From a checkpoint of a small transformer trained on Wikipedia.
Training: a variant of Adam for these matrices, 444M tokens, 13538 steps.
MLP neurons of a small language model. Each row is named by its layer, matrix (gate and up: input weights) and neuron, and shows model dimensions 128-255. Each number is 128 + 24 x the weight over its row's rms, rounded and kept within 0 to 255. Numbers have three digits each. A neuron's up and down rows have the sign that makes its largest values positive.
After each neuron's rows is what it responds to, as a language model described it from the Wikipedia text at the highest values.

L2.gate223:072121160148132145132112173144135116096110125107139103100142145184115101144153115159106128159159102112143193147094133133099098084138131179134132166147149123083112142110171132096170111092178144152173150109122091140157102164128142108116134095113145154140185148128129105111128133091154140143088111135111103138117152122109148127155079077127123129114125126121099178150142136153100127162140
L2.up223:108137133155122151138104172108111128104135119098163079101095147158118064158129127134123136158111107132152166109125107155125130139133140150116100181146147140097112154116172113100150088143160116122135118093106093142164110165149168103163141111151120100186114149123171123127086105135099102135125170099182130099127142106121120088138085074126159120111115097110090141168119127097131117114114
Description: Continuation pieces that finish a word (ed-ition, B-al-i, l-ook, V-ision), byte pieces of Chinese or Japanese characters in name glosses, and table symbols like + and $.

L2.gate76:120146108132111131133132123131155111107127134104099127154088114119084157143119127106102144111125083108154091095115190127121114085166137124140135138105148130118183159156140143142159139098142109138136147117162138112153123103103141145145077125147129100123110141132087176100166113112178158143116127131118118128148107125137152083143097147131158136117126162147137160128135162143124093171104
L2.up76:121163139112070132102116136160146123111121141163116126093110138127129096146095087096128124139113121128117132136144133094120123152115154139123121172168096142096102140140093114115187103127123143124111170118140119123128149125185092126111183138103117118177080139125133138128135129154151082192112120111155093142157110113120140113140110153113176121123145152176116118124115113184108139114127
Description: Word pieces inside words split oddly after a short prefix (p-are-nts, f-ly, b-ox, F-ed-eral) plus common words like under, work, Art, do.

L2.gate60:133158124106122148169128142080136143097168135101157158111118146113134120132137085089135125113093077155154112122134126159124134122107140138117136161102135132153148106189125137120103102097134113127085126123160049079152143119119115136123086132126144113124140125068156148116109143100107146126147147132153117164146128170144074139170120101143138141109090132095139126121154104103120174144125
L2.up60:175128172101113092139168100149157135105125118117165130132095131148152109144116107087129130121100100156133144162133110128096126130109132119100169127106086126107101109110138144100152098082086118128104129136122124108142082147110107136105142134142137110133159116118152152123083143096116129113129139111143086127146097135141110124119114131140072129116127097139151138156103177099172125140159
Description: Closing quote marks that end a quoted title or phrase, mostly song and episode titles in track lists ("Sleepless", "Black Ridge"), sometimes fused with a period; weaker on word-final pieces like -ers, -inal.

L6.gate318:156144144123135162098139159091086141121120113130142163139156104158072151122152109118070131107125141132136138117141084104098096119093119102149155128150093104129100127107125107133115165144118139113083116097089141148147108117134109121077083106121175145152149121106110124131110149151088146101110098136159139098136095116130137123098108161113150150139171139094131130134132085115131135130135
L6.up318:120121127137123147127121139141108127139149114109141077106123136210105131125135110135117136126131138141160095125107144115110131131102110141131114135143076114086142111110147117142134138101111143120097102119172127129146099127120133067086157139120131137101117158134168127087129127115137126113153152152125132129113132180079133088109155137131144144147083112093155100139104119099130142150147
Description: Mid or final fragments that finish a word split into pieces, like Bro-ok-lyn, Te-am, mon-th, tru-th; also nouns like year, War, season.

L5.gate175:139122103095134087127112125178083132130097112087136146124160086123125129111085143104120187105116145106123174127089124102134125131100140078142116103111162123117084134165123101100088134126156118158127138159128197114125109128097176151130111144142118116121086144143163138103113138109118129152108131129160087100097145116132141097140171104082140095128112112128120168119146107146109106097131
L5.up175:135111119082061104084162101083132078124115113088146143123103125096144113136156116066122137128132138131136128133135126092134141120127166116097111127120140133151120180090134082134120146195147158142111132164105101181129093129164158116130136180120174122116133088108076125143113127108091119114138139139130111131099154136134149141098157171097129125149094133127089151121127132134130105113130
Description: Short consonant word pieces, mostly l, r, th, ph, split out in the middle of longer words, as in papy-r-us, triath-l-on, dol-ph-ins.

L2.gate275:115109141140143187198104078117101144104133117104194120091137099165126169171137105153103134107146099147131108116153132155153138107144143149116108136071078124105122120122163118145138081086116117145158134155123112130123183133111148097124146138145128164115104155121190147136107108128119109148118157104148121136139101136136146147136152113134141115090106112110128119112119113118113089101138
L2.up275:122111160146131146167116075127123154148143116128164082084141083114120122142122125137111133125151138131144135152134095172099146147148128137165135140090099130103114080096136141123140094118127098145136139138109130153134127164155140112144131147132135162110106158128136134188106146104119109159160119122154101120116126170149140096135160139115100117095070112127140097108112101126108136135126
Description: Second token of a capitalized proper name or heading word, such as United after "the" (United States, Kingdom), World (War II), and pieces after a lone capital letter (G‑ure‑n, T‑ó‑th, Census B‑ure‑au).

L5.gate41:112139198140126154091118103144148165132147135140145144129109147108139123147091116097153112158062090121132126146156145092154125128128088141142177132142126121114169131112149180152119112150115122204117098146114122160123137101153124135120156115085147093159105116139160094118097112128134109116173125152089154152098125144096141153156105144137146114092132109132145108108113132147117154137149
L5.up41:127065128096121104121113105157123107142115116157150127145106115140087152141111120118125136177135147116168145094137118122121127100126131107097134165150139119161109170146146132141139136128119103101103113139101129127203143123097133143107167130141138128117148154130158138142105140118115155171106123128146130139118117193109109140111143128126128140166143113143112166185124161146128106131146
Description: Short middle pieces of multi-token words right after an initial fragment like f, c, ex, comp, as in f-ed-eral, ex-per-ience, Conf-ed-erate.

L2.gate37:097138142138133134112107135086099151050116177172132177161113142131111148155128140132112156156101103154151137143150082124138117109102127101127149095164153122145175118128153136120109150124165090136115125169119139120158142149153099156110113109106168126142143135151163099123126150116131139143168127117149122165150127077123124142121133108124121121134154147137104106085137153126126139111136
L2.up37:134133113121137148103118111112109104079185146156137151127100102135077131119118131104100131126127134125128150162139089102156141109116132118116127114118113125133148097129110113146100157101154093122139142192143163089126120135161099192112137133093154132135146137136150098120084118120120132128141118154174121163124113108108147136118123123146137105131127143153115137111129151123144180137120
Description: Highly predictable middle or final word pieces that finish a word, above all th in Arthur, ordinal suffixes (35th, 2nd, 3rd), and States after United.

L5.gate209:124113182105101134149123127160122111119140139197107140106163106157088146127127119121113124114133128135129122147117118135102121166136121106154139134164117138117156124143148131117177123130133162122146145119080070159071116105094163087087151148149124134147106141163115107141125118139100113162069101181103119102096128121153124160134114128132093100131077119070146110091109145186156135129125
L5.up209:104105134148138150130097155067149142133127133097127153131151108137120114145157116115133124136116101079118137135133094175136179111128121105098072126137142120165139126099128128116131120140151088164108144129129157143143085093118125152141111163130146135151153110116161143102157140141109108167167123135125137128132139108106096088159170132118094154136102130112075108144132118119116113108101
Description: Tokens right after a clause or quotation ends, such as an opening parenthesis, comma, closing quote, "which", or "where", that start added detail or a new clause.

L2.gate134:171097142124139137087134108097124158140110107112153143132143095125127133120129110134097170084131157082077129145149106155154138139152149120063123149114109131154177125109141149122134115148110122081166104130149141122126100090097112140086133133116170156128125134108090111102121137151125148136083104120086118134103129140140141139163148105130129111188121180138112115137122150107092166134142
L2.up134:123107145108109130134109102113125110120186070152128091116121113124115124138163147122120116149138138107115139133159138149132159114163143127147156122111098121124081141063101181144110152133155143144142171167124136127101091106080162068118126174112127093090154148089070128083116190139097149092122122137140136167108089149124137107153130115115106116154147158146129149181117141134171131153067
Description: Word-piece continuations, mostly "ic", that complete or extend a word begun by a prior fragment, as in civ-ic, diff-ic-ult, plast-ic, ded-ic-ated; also name pieces such as Doo-ley, Church-ill, G-all-up.

L6.gate139:140130139156129156129128096092125115120138172124139105113135144123087150126147144155135139192106100109138202120135123113107109114111140150081117169103139125119110174122126170129129136156177102128106133130096109129116103123142066104114129121136127157137136165160126135188134166148083113146070161125146106116109142104102147134131128134118137091120171134129143122128124104138084122104155
L6.up139:097126141155152176097116134139129073096109100101115087101165064119108094088152144095157112132119139103142139158142128157089139088099136141113120178098105126112126134108113115129113084130143109129104100140127160142105130093149125122124119127146128178118176139123114114175140149126175152117137117116166142158120099107082117112134122102111086126118146108162098071144134155114142109099103
Description: Tokens that begin a fixed phrase or split word and strongly predict what follows: United (States), the "very" in every(thing/one), any, same, one, Midd-le, f-ull, Long-est.

L2.gate283:154157073180093147164149139116102139087112111148126147136135134107120128133135099122114146155177102135108123184135083095124118125143145165172134137137080125127096119105118113149122085189144101098109140080136133162137078163161168081095128109061121143085130104128117132113152126138138104156128122095100083129122185105121161150121129114121153094109134125109118153144139147145119138132142
L2.up283:120124116131179126127161112133096137152139111123133148122114149112085136092163137126143145176162122102107129131125102097158124096134127111133142122114127149118138143113139148147106102162158113128106103119139174127123127160090162118093168101135133141118122088138099099128158130134143115137173105152112127151132135114090138126131070085129136105131100076114143163178130116118133105127150
Description: Final or closing pieces of words split into several tokens, most often "-y" (beauty, Daily, Kentucky), also "view" (Overview), "ies" (centuries).

L2.gate271:103111108102126156122174132092091127098104151164109161141172093129095152153064092124150156127100127152125133141145105105172105144123170122137129141146145115141138143097127125168119125118148112169127138111118161107134087122125116114115149122109113104126125110163147137154137131138107105178128152107149066120133131071132134086122103117088185089101134166142164121125130080098130128103153
L2.up271:105146126066122148092132150122102156125111140100138117151146132102103115147099129094111141155104184129088145121120108173151135157113128203124107139099145121120138097118143148124111105148098085153167108138173142083136138142144139118158139123152120155117138111169121111149095141118128091171122186139183105115154141096105131127127098125140125074132123157127105130129103092122112116086137
Description: Month names inside full dates, usually after a day number and before a year (20 April 1993, 2 December 2013), plus scattered weak cases such as career in headings and word-start pieces like cre.

L6.gate13:099107132199150114149083093103147150109133116158163152094091133150144188187099099082122148156123074142136149166100111143126135106128116142141108140132088096148115113069162129142127126108156121110142126106114143118149112117123079115114114091109130109119083089132159143138148117119113139118116124131152160133088145115144138135086137136154108132136089154144148157152113114132124127116114
L6.up13:121116149104124146136143122138146114055120140139080078129132126132131122128100120131095124115125115160135151105141123152123154096142132111120117139128147162141155120140130149099126144129146117110116126161103177159154129175115107106153116101127074110081133131123121161146099120114133124160114136156121156104115149131117144152124110110161128104115139081128171133127129122168090141092173
Description: Second word-piece right after a word's opening consonant(s), mostly "er" as in s-er-ious, S-er-bian, c-er-tainly, plus similar pieces like qu-ant-um, c-ele-brities.

L5.gate77:112151131167120161122103177087142170113132147138094112084104114126133126131094116143139097131167118103151102166124131147126099139127125121145144184163096122134145136147154114124147179154113110149118146110162140122156132086116142097116162109100190132116103113115147144172158119127100098114095147101162174086101091109074187130097133101154097129130120130107159173156134180113173135107090
L5.up77:094121129120140145167126161134160137121131112138139140151108111144176124168116091141159110149134157136116128174134094158132139143140112124118192105164152128133125118129152114071144093091102111130129101139149141152117144129125152161108166094148042114155163102090092115135155115131098140157118110077167114127132147158116101123103138121082130124130122132151111140089136148125125127174139
Description: Later pieces of split words, such as cept in Reception headings, el in Angeles, ot in promoting, and colons after Release in infoboxes.

L2.gate16:123110138190130095112119142151176090124118146130092137165087095103141095130120119142097132124116123131125090121121127131111111101158123145145141160143152131129138093158100122118131123091118113168088149148082115117154137150178118127099084112129134130144159134140109154118148079129163122129144132114106110135106159121125180157146147078123121150131090080136076104121135123135094082102119
L2.up16:108103111160107110105137062118142096089131136121159152149126161122099107118102139086145094113181142091112092123124149134118117084127120103083146129120132126124170123132129121122138107154157094140112118106117100128137080132099104102125102132128131117111148062105118139153075119196134181105128123113121125129127143135153195175139153127139121125090070114118145102170162093129114158135141
Description: Connectors joining two paired items in lists, tables, titles and credits, such as & in "Rhythm & Soul", table pipes |, semicolons, dashes, and "and".

L5.gate135:153106116139094135176150142163161149096119144159132098161121159141117188119153138118058119148130084170144136122107126170146102144152106108132180134125109092170134140123160153161143151116121117075135151135126116121143101116133173114105151144111167160119068158092122143110102099163085107124109144112155138107123100109112109113084111131149117110130109132107108114150118078103167106133157
L5.up135:108090108089121082143138143112204108074103121168112139126100107122111123114158154148095098109154126172137092108148110118154181120155119103118141131077136133117125150141154125110143172083114111106118107164178170094114123135127130094144142135095111116151133070111103139142106113119113137128159145104107155160154104130116121138116114139153073102102114130137089158153139122116163135158100
Description: Two-letter vowel-plus-consonant pieces inside a word split across several tokens, mostly common words, e.g. tro-op-s, bo-at, ra-il-way, w-eb-site.

L2.gate106:133137147123127109120129114142131138121155141101129142119187129176105142116128100094110106131159098123100144094158113133132145100120117100117130215117122118109126137123100132125101098153157126129149117113099176076162104115103173146085133117144143117116117151095118118115106118154162126166111112148149129131150087158125112157198169153123121104124088139143118085122136144177148130123119
L2.up106:167133191147132147107099138115103107117114117149139129117142159135084136114113124070118142181103114081119145123142084147115124084118126086088165139153146124142140087096103154154106101122128121134145163135085184122168125147126162101092110070128164098094152136106110132090108137150178118117146129114164159132138127177143126147154145098147149124172142123145125136141127144145120085110153
Description: Second subword piece right after a one-letter capital or lowercase start of a word, like K+ill+arney, k+ey+stones, M+ain; also the word million after dollar amounts.

L5.gate134:124118162129137158117066153121158143140109172099158192155125143145105149125120114131117078119130163116098100101164122119075152146134136123154107177123097106149131179133126154130114125115102118111179132168115126106121093116140134146105106109127157151141102142102104110167112134109156113158114117120113131150134115077104120109134150121118129112165109147121140078109123113163132145117120
L5.up134:145174163114132124117144135139147126184111141129154138144103154082144133163099130138121086122122135132106150113138137134142138140106130128088104173133096126160130128111139114117114101103123113165129123136103159130129159143149148130150138115116161136157121109121153146138139170106112144170064147110121143138091105167134142116115162103135106142153182210156127098135160117135109143148150
Description: Short word-internal pieces that follow a one- or two-letter word start and come before a suffix, e.g. ear-l-ier, ch-ill-ing, T-urn-overs, P-enn-sylvania.

L5.gate43:090150190127124114099122101123103124124090149139119154114111133130118146108112107114150167096102070142144127143135123128150137089097160131095120143133153124118103108112145125122153107125148140096108159129142164087111113171136144147118078116106123193099138166146155138109122146116134076135111082107150144103118181110110128141108117138127125135093114181110111160167160136091132131127138
L5.up43:122142095099148154113137149109115115138095085134122100134142073129129096098134116137136112111132176114131125168120123098119109137122091124126147119139135125135087137145137108088152060123162135115122114076102131148112147130144133114152140127150087146107142132117104107096119125175085134152149139140166141131139108122129132176120139107112126111145135134095135140124111108129126162179146
Description: Second or later fragments completing a split word, such as stud-ied, att-ended, Ag-u-iar, milie-u, plus commas closing an introductory phrase ("After college,").

L2.gate248:132165166116099089071113134124160122089115141117101109104144185115096122138129127110169160142134105124161141146161147136167131127111148179124157131150128138139128135130085132145146157159172186106177095139107090116133124118119155091095136104155147113113144148129141094106136132130104143111137154137135112144171075122170147143139182133127091116092122152142141116134113102175123107116133
L2.up248:082118113143151116128124147127128147139174117113130128128140142107127164152141088069128132147088114146132110122126118157099097075116143097091134113205152127173153155163136139148099096127131119099165119090094125152110113106118134145132125132099131141127128167122125112125140111140109139146142137148108116106123142119113098111164096102138147151127091123113117109093162128145133122143146
Description: Short fragments split off inside a word, mostly "u" after a first consonant (H-u-gh, B-u-ilds, sit-u-ation), plus "K" in club codes like HK and FK.

L5.gate176:117134125151159109147137120135155136122173115144141116130120182141082162161071109121128132111180099145108138138123173134121111088125099129113121115097081128128104110109148157110125157133122127146160151096108140106130166111140099128107114143125143123163113157161118147127090096099097110114155131120122116137128108146164117157095126114115121128147123126120133111093042079089116112123152
L5.up176:116106123115138127140138116106121134141169103135140145108156120125135175125106135111120128160135089142180127099169102139144156155093173140117097116136121102104149110117131111121084118120143133065136078150134139125161151133136128157092155133098105148129119120118135133148168153133149173078140106152089100127147133099145171142128145108078157101110116122145115142153181113137113111143105
Description: Second or third piece of a word split into small fragments, most often "er" after an initial letter, as in t-er-ritory, t-er-rorist, Az-er-baijani.

L6.gate18:122148144144120129154121112151147099134103119162117126122148119132103114155101113107071186125118091168100141115188084138112090174142163152112133138135143106115111129095156136102117136104099121158118148115121129120138145153160123144129121084099164132080139100130124138143167130105155124124120111084168103115101159109138155121090124093143129112091098116119144176115105122183125116105125
L6.up18:108127153119109146119130135116160143150084083146096148121093111102169128133141119147158132114120141122121104124160146092131186140116126173151116106119120150128125149117100130117077115129085132118089111164168097153108137177096131112151135112145144143143159088126149135163129114051125124124112104136138094177125114149124155140084085155133108114109083097134150130102184138134096098117121
Description: Auxiliary or main verb (has, have, had, was, is) right after a sentence subject noun phrase, often following a parenthetical, e.g. "scholars have", "Unibroue has".

L6.gate195:092089150181116143130129119137073110089073117111120099144135141143076115131150110109127116183083114135101152151157132102109099118137084090099139110141138103081085099172144185146136174124135086156103120124147128129179115196128098151131146103089160119142126134107143129089092136112133094125118152108126161113134121167164152098119132112148173123124100090103146109137121157153110135141186
L6.up195:116168128150130109164120118097106113137084109114126151120135153103108142130126130118127127171085146111101128146122153139122098155137082140112115103142135121086090099170133143166128123120177150147135116083087122174152113137144115146129134082133124096151124116102147149122080114086130107170097146138156107109136133102137139100123115127139125149171103153133174120134131146132092087112116
Description: Mostly pieces inside non-Latin script glosses in parentheses, such as Japanese, Arabic, Korean or Chinese names, plus English mid-word fragments (P·ay·ne, s·ay·ing) and digits in table scores or dates.

L2.gate292:141064134209128117152135132140146149111145121141131089142124084105114137128117126153111138120117133126124110119119126127150137111100101149092133136066161117117094121115134101137110162131143102109113066163171133140179148162111069134113110170148141113115130173087102123158101148114153101183123142116159125138118091109115136117162117130131107138140106120129174127136102162108121159084095
L2.up292:130143094159142150134104125142128183144193131131167110105137147183148099145093154159099159138091089151109137127144130172128085134087162151128137124099164117119154132153164140133094112140144145134149115147146085142186131130120127160127084162165116085102141131122096115141115104157123105138096135115118127146102101111109131129138130136134105106137111092086095129113118086108109130103141
Description: The "er" piece inside words, especially right after a capital initial in proper names (B-er-keley, D-er-by, B-er-io), and sometimes capitals in abbreviations (BNP, LA).

L6.gate68:094137154142139134174100121163141136106102127147127135137100146146142149130133116137095110104098120080122159132128137118110089116188100157121174114175132115109086109127111131107097132116109115164123181133148145118154126144147129122111126105136130122121092102136103107138150102081110116170117157095157128119114165141126194145121124103116111128118147117100103097109118175154108088154117
L6.up68:113150165130094134147149098124147119146121104159137139172119134118120135096101155072154085122122104119132146097117122104140115134114170100150134126114155124109128149122136104124140073116113129165106107120121117134148101147143133101155140118130152160148157147161140108102129131129110107114056126134120132144133112083141150143143097103132143102179109144139148180061155123126142158143098
Description: Connectives joining two parallel items, such as and, or, &, /, to, mainly in ranges and pairs like 18th and 19th centuries, 1 and 2 minutes, Wizards & Warriors.

L6.gate277:105169128172146140085101095106137118089097147160166122134122111166125127120124094126123151125123136133136144132135149136115132156152110119101147101110134122117124120129205149126113113124084135119131146133142124133119102149107149139133126115126143188086135105109151146157111125102147088126157143171112159189100137074099122114135117155114141146077122129163161125127109101181141135144179
L6.up277:135126104169119155133182138083167111104166163130126143122117143119088106164106120111139138123117119130123101135134103177104087160120113113137116090097145107115093147129151129122136114123115076106132155124112159135087140163124088124127099099154151125116151144126141110169105104135121081099101148161165167111125140114091169091099155094152136138111121114108170187133118151104126086130137
Description: Month names beginning a date, after on/in, a table pipe or a day number, e.g. On December 12, in May 2009.

L6.gate114:105206157142159138161161077103102114134134109118138135091107137148118129131130111118131097143104095133136158151107128133163137126121139106087102120152150105079163137135129129133144090115158143108107156127091129102142098120084138122144185142156127149127125137106177131100130128109123141144099137110130174168160129089117106152134155114115085080145148133122121093121113124121114147149121
L6.up114:108109164127103095119158143118117150159090135155098115098127130124158087117129144172145132117121094149137127124118162107090101111116100115146120137143115123113164119126119132127089086143149127089107135071151153096154085123148155125116117127137131108081141171160135120155149118191120144097140162088109085132122142100094165117136175112144107110146124088130108130097131098145093175096149
Description: Short vowel-final pieces like u, i, uk inside split foreign names (mostly Japanese, Indian, Southeast Asian), e.g. Ragh-u, Famits-u, Suz-uk-i.